python train.py --intermediate_size=704 --hidden_act="swiglu" --norm_place="pre" --qk_norm=true --init_std_qkv=0.0297 --init_std_down=0.00562 --doc_mask=true --train_tokens=492000000 --max_steps=3754
MLP neurons of a small language model. Each row is named by its layer, matrix (down: output weights) and neuron, and shows model dimensions 0-127. Each number is 128 + 32 x the weight over its row's rms, rounded and kept within 0 to 255. Numbers have three digits each. A neuron's up and down rows have the sign that makes its largest values positive.
A block is one neuron, or neurons of one layer that tend to fire together. After each block is what it responds to, as a language model described it from the Wikipedia text at the highest values.

L6.down5:140167033120149176167173116148083184108161161129114153151110179093059106123091124128144086109209128113132079125166124148133117141132148152142137211092127174095163125126136109102156210125111061097245081173159109189129117124122126149126107146118127120104119144197078097215160114146116113109104153156132090169147126083132171119132157084136117129160077083194139128057116153151084095121100
L6.down54:139131091126158144131092067090147160107100135076159133152097080080136095094129147117119124104129136069108146124138158143111120148125091107109123196206169149156199171155132179111135101107157123173138143136137125171165173074101133133097065152115134100068158206153108156079134115099123070156098142162116176163142118119110116133155105122118121134155053117070174079164114162053156142164132
L6.down57:137101094160090178158101091126148210136185099069156084135142125143114122117081164145115150130147137097138169194108132097120089144147156053119144111100135138177108134140095071164177161155157094223175172138166107094061140106120113176090172148099082133117153137120111112192171157084101145112187159167199157132136108112119125135192137163176148165165126123107098168134118097129126141100111
L6.down233:138151093119143147069137105086122102099170115108156119066140189171123113153145122117158140155102127089107113151164195076118108158186153107170148166161115081110138129148171144111196140080163075153166131146167111181176116158124104121128074154145142136137170091138145099088077035141155162142138154082163168119139134112141107112123065147129062130112083135125116157145120143127115147174178
L6.down240:135108129124098162109112079143107165107110112159065169093088182136161168140128109132132121090153103147118057144080181126099143139122199104068105193104162148101161162120136132141173128138067121075166123128120123137125110148162174133102111094115046142162175156168090085110154155099137149112119159144117156112085114133162084123132117099102221141130115174117111162109193102124164140114057
L6.down332:092175136098149107115087117137152159110153141091127131192191078237112136138138101065119098157108181092212073084130144057110190115128063150115119067161185151129122179132106117144138117168110143164149191085121086170156099123120140172148082108187126136130153091110114137141099086152161087107165132101141127154156156116121115108139139079111100118162120174086162095122145133106121142163142
L6.down410:130085112134160102121140132143142129201144140210146113133147113126139168111089131066096067165079087099143118177160149058119139103081148121178178128063110105144101156140117055134101120082138107190140170117140139091141092155172096176103102165106187085140125100136095130155158068115123100162164170112075123169163092128078121136091139151124082153120187139126097141148119160099102172127165
L6.down466:071154132162180124141106138123101121170179129137140134145117065112154142113120120065115135150190068148167144162193130113150124117054121114107109130158145118143101080061124118125137146147165148187140132094072139174122120033124149132152102123195133089087118108125124103116134156163174113102206100130159177093185083117123101111095154082119158080113103081128124116073093120097115110164123
Responds to: Fragments of split words

L10.down32:145120121083080085128132201118098133114174140189111127171138135155143142104129126115107065138119089156144123121040049175146060167183100120081098109163129121038109126154135087121175133056180141141112111187201179099167087093122137113178128124191144159122105140129091141102110118115110160156128088092162119158151095082144114143146080126145101135144111131136158135063091155186147107123114
L10.down53:118105108148142120111132136121082118137161181195089123138050114142121061147149124133137100109046123154111160158047114086160107168142106137090127092139116132167082133143101109126164121126150157178133154178152155143167171089127089106158121105164090134164136089127117147140106125119094166170145160111145155142129107179131166078131126130145124096090106101144052198095145090084131119104089
L10.down77:118158110106076108102111113139142119141118142115101102074184090093115112173090099151101097138065118133099104122148087105180149167120133150118230115120131166112235170113179148089091136134092144126166160122140121137139127138111126116143074172173136095121151218113145134125078117088178116093139135164121112191157138129118136129143123080125118114103138119139125197153153159149095175110139
L10.down141:101100102155201113108103164162143102150088131130157129091145127065112130162136159088102114135129141149164079146179123092191154129152082128169114099075187098083177132076110135069136151161115136166135123143128117100105052110106167183167184182119091137095115113100134136179104131125081106104104097122126124114150112119118184148145163154083141117138148119132156163122161163127095142080235
L10.down290:183144173146127065145190164089101145110123096137156110174141132159104135088093104097133106163146096155124137120138170179099150094113145191072149116160141121161138186117192119144147157091143086129137096149132069157143113105104118141191079069210116109134151133074175095087090111137185081134117113095102090100213094085141056090130187103121148124145113140111128146113108099131137129158084
L10.down319:090113118136165131102107119077208107098135188191120137112131133130159093175125132130115097151145132108128144139151134145141098148136105196101141163081111145171100166193179134056149104113115149129173169138059086118162142158089160138046153110144200115117135095151165136104130125220097114113115130128125142111163145090118098183141132130113084098152158172119151173102215127126134069124069
L10.down405:182143148099191120168154094101117071130134142200143134169121095151141145114080153069149116090145147159142084132145142112130143128132152138149135103100134106123081113130114174119091127155170140124172109206168138152134095134148160234077155144150126112082127129152179115087174074104173108193123131183115110128092147113152100185114180064160101145148141135104090138142128152104186182106153
L10.down470:101184071133131139081061088102143130107154095136029152091141082090115075122160123137152153141082158125119125144205155087161144161184124166080102135147097132066133137046154111150078159114130135149142069110139152123133137088184136135155169177150146134116122099201121142157127089088128102077206059185101120141108126089112108157133154067111101104125122099130137122154137119104133146126124
Responds to: Sentence-start pronoun "It"

L6.down9:130137091135087162166118094150110138110181103149104157137217109099075065153092045128144115145100130099202089140090157097161120111131152122131120115088140143110062159136118126078115155166150099101055116121117169104175149151094128169110200112097105131077159133134175135057177137088096148049139144122097144151107124166090127153131149110063094118103127076167116182119151108154143092115139
L6.down28:139123113085167109175118134103094152118142156133118180137159109077173207109167151075183179180166109130105162161146105116105165148126077116171096096141126167176130122159153073115117113129103139160176127133129106083141102139118115082078094145167075109164207106154155126157123127155120154111129147103130101090127094067162109141080135102175139154117058117110138122121127142122105121101162
L6.down116:162112137098228128131116078154156134124082165091063104121118138121106134132103163161155193120084158139110106156106142084139166135078102156078106096189135139126151169136129088111088169150121114163100190153151083124227162126112073128111144195140126152166123109186164169103092131116155204164170145118103097153156123198166158104142128090112128120121089142132161130094104058130115080094119
L6.down235:139101227150189200135140140148101123157088125141147114113084119153094125059169131141145185113179156114114090119099086147113109064142113106109114119076082109114119130155114105142091100055178157158132129064146145129122102129138128113159160126190132099118078140175105099132100056103079186103135153115144138176079129135166142159158128128146093062103211157105104070107092156107086114122092
L6.down290:124103166056139152134154160115132137087169113237176165114118098134165126139128140063148215139123118130091117128152073121123146088117139082094163135147141112119205047145088141137162135199133148161154144195117150091146128199199156163172087147127107095120143163116118102084111067163094134062104168099138146111155120143193189059078110109193114093109147135132133113084099122137091128163129
L6.down546:098159136104187092133150100120127124154135083200168108069112115128123106093133092098138151058070084129111154139125147114102100138108120168119157179172146112131100126113196130126141191088055122075123129133128188114191134176102158063141134191133106106144096134150112159128142081171108129135078078120117103165131154167090120133137096060175095107054131166145132067132166141194139146102125
L6.down676:124106122143138152113116127133162123094158157071127144196102106115138154097156129137175100102122090170136067141092107164085124131135096101075154146121174150166104076103120130062129129114082155123129129119091105129099164119065151120102125123095144124125190086069085121123156067163051161117123093178147145181071153095149101091119179139145162144129165173095107107129120097139158080161126
L6.down689:140102156162158149054130096154187111155128100104083101107141166112148148149082129122161162116154127123126109125130104083110087190136129097153111145151116129145125110183162114127087127154117139163206106080143140118168154108173170181113054113193163118143135169155117096118123127153022108122127156121137103140125138148181156138114147119101099152118122052197065085156116150139105091091134
Responds to: Mid-word fragments of common words

L2.down682:142112118100147158182111102090126146113106145160142185105150149115139143081145171134099179118135153161145105128096118108096155094116106185132194075160103115187143154088146101155143152098100078154156120074084119115178161090136139078115113172112128112095140085149115145104122112049217073119132136115125135130112095079116153117160153116183139071157062126152122136147146086103129147143062
Responds to: Word-completing second piece

L2.down7:127127112170162105099183117129144117123140169148160100056130181123131121101068102125130166112028145180118138147125136122131139071137106107168184188192097147185131096149125120123100097098122069202109084138135144117137161085128070106145140080176136059104165158143124137133068117100130155174207166120110087170146149194147127171116121116121089050123095135109104169161129169104140209134148
Responds to: Word-start vowel fragments

L10.down98:125083130101137132081170090096135156138139216091090134130151172187183167090151120071143106097189127150171156111155129166140161152100130143133133128094088073161131169163135055128104107168094125162176135209116117090054090127157114145108104105056090111122100097165096169090118168241154165113136093126141176113117114173136164153151148198081148121118125101157098058179103136103159148092135
L10.down104:111128138157165119090119126144111146130109094138085112134164187124068094072129148172158125115200159068094163116143136104166152155146139117151094111144105151101143129126088159117168107142064141123101095161159106097138152174149161120118140168125105100117109112092167114173193180149122135094121091087130142073159095094106103088143146149078086140193114161036095144189126131117091130126114
L10.down129:081079095137157135090120134128184139141044134144112150118209116102111067158126156172104128117152127084174121106135148118120101116172154135101115117057107162111210150106163176103127140136130123114148153129136168124065099135138071132164137135106096160098104136173126148145136136142155184150168135160125185097086137127057106139093109147130200141125120175134069124138135124081113124129082
L10.down162:134172111095144097118151081162111149150121101142075107098113106116161142061106129098118170154037103080075167120161149096140180147139147092137120074138105132170136108102118122120168099064092105104171126139120106159121129082074123094144143151122137138056140071092148107133123125217118136172139112058175151073156073088085148136131098130145153069112064159158124182137120118174081136094109
L10.down194:100084099137085158141172060138125157091150169082093145083136127127100150145130141161133123169172149159143106146149135156160150101136104187106122151077056123137110153118108129126136155228131140157127156151130162068172139136148151098137139179141132130122169122141136088144151157151171111179148166126139151118144123125092122134076118169120065104124099143134159095148128177115130084187113
L10.down430:130162111104121143165166069099135164094143183110063119131122104122084117073130140099144100189042100152055117093153113130207089123167115129129096152155153167174121138131133062082142098151134171033212097056152151149189131146121123104155128100162139144103140117103137094140137068137131112030111140083130154073116144134084139084144063132132116170170111133108071138118131089112127149109089
L10.down657:135130159118144135138101114045143077134156166089120140111137122190174096130132129125139131153109112158110130133059171153108167095104102158083140129111161163154107119105130072128068182152122089150119148119121098134087164163144140164151210149147174089128042097143131070133129109119082135108112119103109083149116094144104133101139095126176173129072116098184087029130168126101190158094188
L10.down682:156137172090255109124123141094104111167129055133092157135084165058159134105179084117150175140169120152091097168123133131084149134099115095142118093089160145165089128167140203154107156096153182144093126154151191115123141131126093117183077113176154099122105151087051143123138152152153092086126102088137123101112142126082140136174124113118129178177095091076125116128154111102115095092143
Responds to: Verb inflection endings